{"norm_eps": 1e-06, "qk_norm": false, "lr_head": 0.00911, "max_steps": 8271}
MLP neurons of a small language model. Each row is named by its layer, matrix (gate and up: input weights) and neuron, and shows model dimensions 128-223. Each number is 128 + 32 x the weight over its row's rms, rounded and kept within 0 to 255. Numbers have three digits each. A neuron's up and down rows have the sign that makes its largest values positive.
A block is one neuron, or neurons of one layer that tend to fire together. Before each block is what it responds to, as a language model described it from the Wikipedia text at the highest values.

Description: Mid-word "ag" fragments
L9.gate0:141167113144151114118128139127156107165104111111068145115101187120107146173078121130066146154149143160141101082121118149132142141107168168156055145097197131162109143138108121139110099108121116134083124164105174099145153137115084078122110128094179154188069092146099122118089095114197088177
L9.up0:152150149115120047133104082103075148161124105158096166155089115124150123127113124094109024161117095127120175121150121087152121134076079127088176117177131132161074075140098166093134144117089123111121145160132137199130148145108129047157133175163123096147093139119190145115065081102071139122
L9.gate4:163154142146131070142189072096128092063143165100109103105154096174177125104136123109140110090164126160104165166099110123107112137179131149146147088192169137104145166069091172117104134106108157095063126104117145125142160219131094081111130104139153155130136164168133149130068107116128075162
L9.up4:162161116171118135148150109179149103184148151082149124141134111127194123131122156171124069212151139086071187197129130095087137103150115167141191146098125167136127078144143103168165107098088144076145120108167135130167108081102121156122105144118176096100162161149165151153157124116093126115
L9.gate68:161175151156071099044126126168164067144076162155116124115158089134126147123111104100086118189123130146096126078105083125153153113139134136198094123192124102099145130119141107141113102132150094164130095162103104110099150150137104109134111143126140136092130186115183122091115133178122089134
L9.up68:206155097199051119114168078090115105088121117147152114171137133093108114174109131109127138113134105119139085104127100139131124132171123109212150186168122123115145110091169112106120139078136170136154069161084144113157131060161085104114142171120123138111114160094167082130119144152148077145
L9.gate583:115094143186068114129168148139078139080182183136126139102127075125158105151111114150091168074112106138128151165134077102155163175148110180114121147118184098101129145097153063130145117098115074129114137047102136109141094213092152125161108093183111113106110191205153136180117110101084117136
L9.up583:165050123115098155175096173141104156108124139139126153088090138134094140166090069134066111125138213093122076112140153156170075157151080171095134111151164097110136163165122097141128189160146139104094108140118131178157047161133133137121086147125174151151122109171151126193124111155106080091
L9.gate591:121136177085106129136087141119116103091116082065076136140099129088085125139111156130109094164095191082119121135114076129133147108198168162105131145129165151156115119094116108185139147062091119133102104108150077126105100155125103144095129144134154179155123148147058128132092161077075203126
L9.up591:189139142188129096209101169177139062185121147103086134085108156160149151092143067134066133139118187159154157117143103147190119112126102152099065135134143086139113158098114127127155095134150186109148108147077204125149076151173031134115103122093140116168149150139106158130148153163114139181
L9.gate609:152131113121135108104119119186095118137118094100102150177117146107098166140083137115092132113094141118116149119084139125108122140130082131149045151129106112098112132012118187189085135136172167103105089148077181126138130157169102100080078165136116154097129071116057108154088173130152084132
L9.up609:135097140065138111127171135148087103158176103124125151162140130075119114154077101096102166114123174166164135094105097096124071131102112154133137139095102153094120086154094108139098078188168137100130098166189156075156091094150067163123119139115147171147195062182092201165160133056105147195
L9.gate907:072104107111048084136086109122137098138109203079143163155131124104116099156148141119102132142158193134079089159107110120128142193124150175089115178120138101091105125127138107126079134128107115114145165126103186126123148142110142109119104152134137164120173189149137104175142194178093171115
L9.up907:125111126105089149197189136101094110174096158156115167119115133103093163127130120146143080190075164161120129153164125217104127136126084121092092150126141136100111134142103085194175134181117066123091137097139143137126123121138089103104132176124144169121092135110089184123162120103141112100
L9.gate966:116107131131068134156158131175090151104155110081119096104114128150136154142153114102092119213079107152120086167143094101168159117187092148174088136104156078147119148117105144097133121102086171172117153160055131133162118087212099097125077176087126139142143163094154152053122165150150112134
L9.up966:156137127127107092124130117128102040123151150142130167105094134135118130123173087126167125141103161139117100154190131097110122084125090184173134132139130087171189161151086114130193121114103129127138113123095101196117158076205113064191125179116130162153090174132119097099140211118171136186

Description: Passive past participles
L9.gate158:107095116165106092118131105126107103148049101161122131090100137117124181138128173148090143120134115085122124135081071079091146105112131155118121132121125161119117094082083145143127104118133141146113117103141127156189081124155148097112090125146067157152163152098135151133100047117134143130
L9.up158:127071093124178157104175142130148089188175111072151152126143188114116089093035093139173115071127062145143098099164112128117139110087189119097081131140141163120115142115095160157160134126086157109032133173185151146115132083125133145107103101166159076169152103215140130166124112170148162110
L9.gate249:091088123161114127088124155124097142139145125125146128152155167118140145141193130098125132133135106154140142055154084207128123137159132118110111116146098160143176134126133133141080103118132112122107108112133167186172105141159117081156119132148103193130109120144099155107135109173125083170
L9.up249:145105107086121140112071120159080120147137114192122141158162134089135130081122118172171178100212109127137169151123144131163132162119116158112157180167123133115186154187145115126136102159097084110095142125129175078080085159114184131148144113127120180136095129110095159076195070179129091088
L9.gate584:106065082126114130141112128057119141149124170154179150164157075123115129076144159128111101111142137108161043136167107101132129163112117105108161138105121120147184144151083097131066166136068102205142134127131129120211160090133114112149083084125145154105152121147176155174178109140176176073
L9.up584:118127143139106143128150147134119145188154133081096144086152107137081147097108133152097086085180102145131139159130122130197086155121114158155176118045168114074161116149150128119092106124097109182150105171121155106150110126143052144149125113154119172147138063144091166142122131146114124054
L9.gate594:081050109121096098113101106132125158134097120058132132134147113134104108127133166132107156107163110159137118117138134119088126116118152142098171122185140132120142104105120101149114059145158118130129137083174125080116077142104119151141102099083150107104144130107134113076130171150175126085
L9.up594:148120132105147108117116129102166057110138140127116128077161164074130170109087162120101195120107125047107070160104152116121084156114107120155136149115133128181131098108129157131123131132116138109085164134129132134185165120115114041129100122105131140130144143103183159211091113106130071100
L9.gate665:122113141132117149106167131147173111113155110089131176075116143159057121110157129088113155087135135143188138163136162050120110136169181215091096130120120138145197120117117153168124165137079119161129194121143146173147100135139098132148118055165171187118111179142173118119069135107114151124
L9.up665:126085095135080100130053074118159105125136158101164102116148111097092157108117158128166120128135040115179092100151142076116129121096145133118158174179129180117181181095105174177092129157184122195167084127072123122126111162156121134098119108147167165199141013127113118125107119141106098126
L9.gate757:130155151117110138129150150160089155134109121164137100092104136113104102113184195108116156144164107122165144140161152147117115113139141160140166121105154168093138094129084121106135092143106148144146139121211171114168127162075093093137155072102152133171104109197075160149129125117144158135
L9.up757:098116097114096103044128130083183193137076148103151035119088179149073134103151115131113108169170141097139128116187118159102059133099115154117089143100144092167162130132118127123129124154133108036111096102132127132115143083099106167101120150145194107179106181122142062128144076168131077141
L9.gate837:111096154140069106136093079063137165155164105157144119147138133189051141139161147168131141115150133125164076161091107129138083153132195171100184147157147111085138088149137169190070128164156118133139119167100155125166105082123101131149149119127050099118144099069104085117097123127054157154
L9.up837:087166185120101115056099118082150088068133062223149064153084148119118117187062179087110067105213134120126161171112163142075129094121142177133119149119152099160111140193118196129095086165125152139079131207087124065153132139139079155096058152128137166134202104091181135141166112182103120167
L9.gate853:095066172169101126138106068136096104098144088120138159113120136137189102074064121066118118086168106143101143099087072128101118142181146149176118166132129089113185104115093130145111166113144159158152092138168165141177103035151122104100061049120085128156188086109147118156126112174164101140
L9.up853:092080118174092080149100154155064158176129036151115180112126124100138114142116100109140151097128131057133072190099138082149164122153145100135086114119120173036110112131116137128194195087143171111141101114151119103181173169122130080154077158122107109091131103116141159143133138164134111150

Description: Main verbs before complements
L5.gate640:072129094124149135067115170141167125113192101172136104158105172150100129192166175090107134111149130161095078154159100141065126137102116104161078176130125132141180148163160101121128153144107168197082121108093160135108118132122127140094116110134122129104161086107110134162129097136182177156
L5.up640:147147074117159111106101139107135115077094123109115173108102103143066196139089124076159184079157150122162152123086135152129107126132188102088100091143148171116122143097130151098106145147113122100099126154130121116170138218137107126152131100117183073162157150153111037131128156149138091065
L5.gate848:099177142162077147067136159187132125088112107081150141128096125107083138101122163152084153144113191178100104116119124138086155121160080159106139093190133135134169145167089160168087109102106135173119118126078156111143138162115135165111110104114100118127137076152079090114093194137123170204
L5.up848:089086064105146165118055090161207121116101122158181100052098183134208119180153155136112125121148158133156138072139103098187120179125096153095143066120113102080182160176107140109145126139095090123131124156149122119136111174135093114105151122142092120153169116126117134169120110114104153157

Description: Main clause verbs
L8.gate276:056086143141097070075099141168100129150133081078093145106123106111112148079164149130094100133150152070168124152034121119133127145175157153102146182065100118104135157115098139132111175111080125211147159119087192194174128144139121109114113147143109140103154105127116144096089105099126130116
L8.up276:130155128110097126102174147198131058082121092105150157142144137173153139142145094113135134078140096090169110081111124100099131115107178129108199132115118145120080121108121154068186182111112094116105143147154148195154235076111148126117108138146135134143116155172175177102137146134135103138
L8.gate302:073155153093115106054127120124161116065127093141106192111141066143065126058154104127150111155126130120126086093082098136125108136145090173181158124122153120119158122163129111188148125181058133207102140125052151145098097155123095116137111148128112112037118110139118136120120135134093110135
L8.up302:129122071130092119157126127155140129130064160115152133104142144113171129131157133159128122104122100095114104170190080072055179091119096112093085094136133108107096161073126116137075180085125138099110078153214187198194151119118159088145144127136107085147115084153138094108121147150149075120
L8.gate665:138031117175157099149078060133071144128120172114111150122139144142128136077125137145076060098135090133104071127119128145101088116143144164156130168104124159080163183097071075154117161077141179134102115156164074186143142191145137073104161145105140109133140117118109135122094096121167142122
L8.up665:159087115166123096129140132100091099154141138103084138177100176143113165117148131156143140138112135102063118194120130151146156164169112138084085170072122157153196123055103108071136143086099110157137146190162105145113130083171143147149119094183133096162112126150116114133188135103069172138
L8.gate1020:114118082057115086165124128126175148109101138160083172077101109139163102045157100137100086116129128134171122102112096120164117148134182189166197168123135131130107128128114135147108086149076163191125150085075145122116145148144106131117119108180105116054128149067119100129090093118075134125
L8.up1020:127149121100139163109166158169145123087154105134180113178094133152108131131152119116121143099211129173113077088115114105165131087117079108123080087129107162079154144131184145088091083125128104138128125157146121127152096079095141092123097107078180148159046024181163124137136114090182111156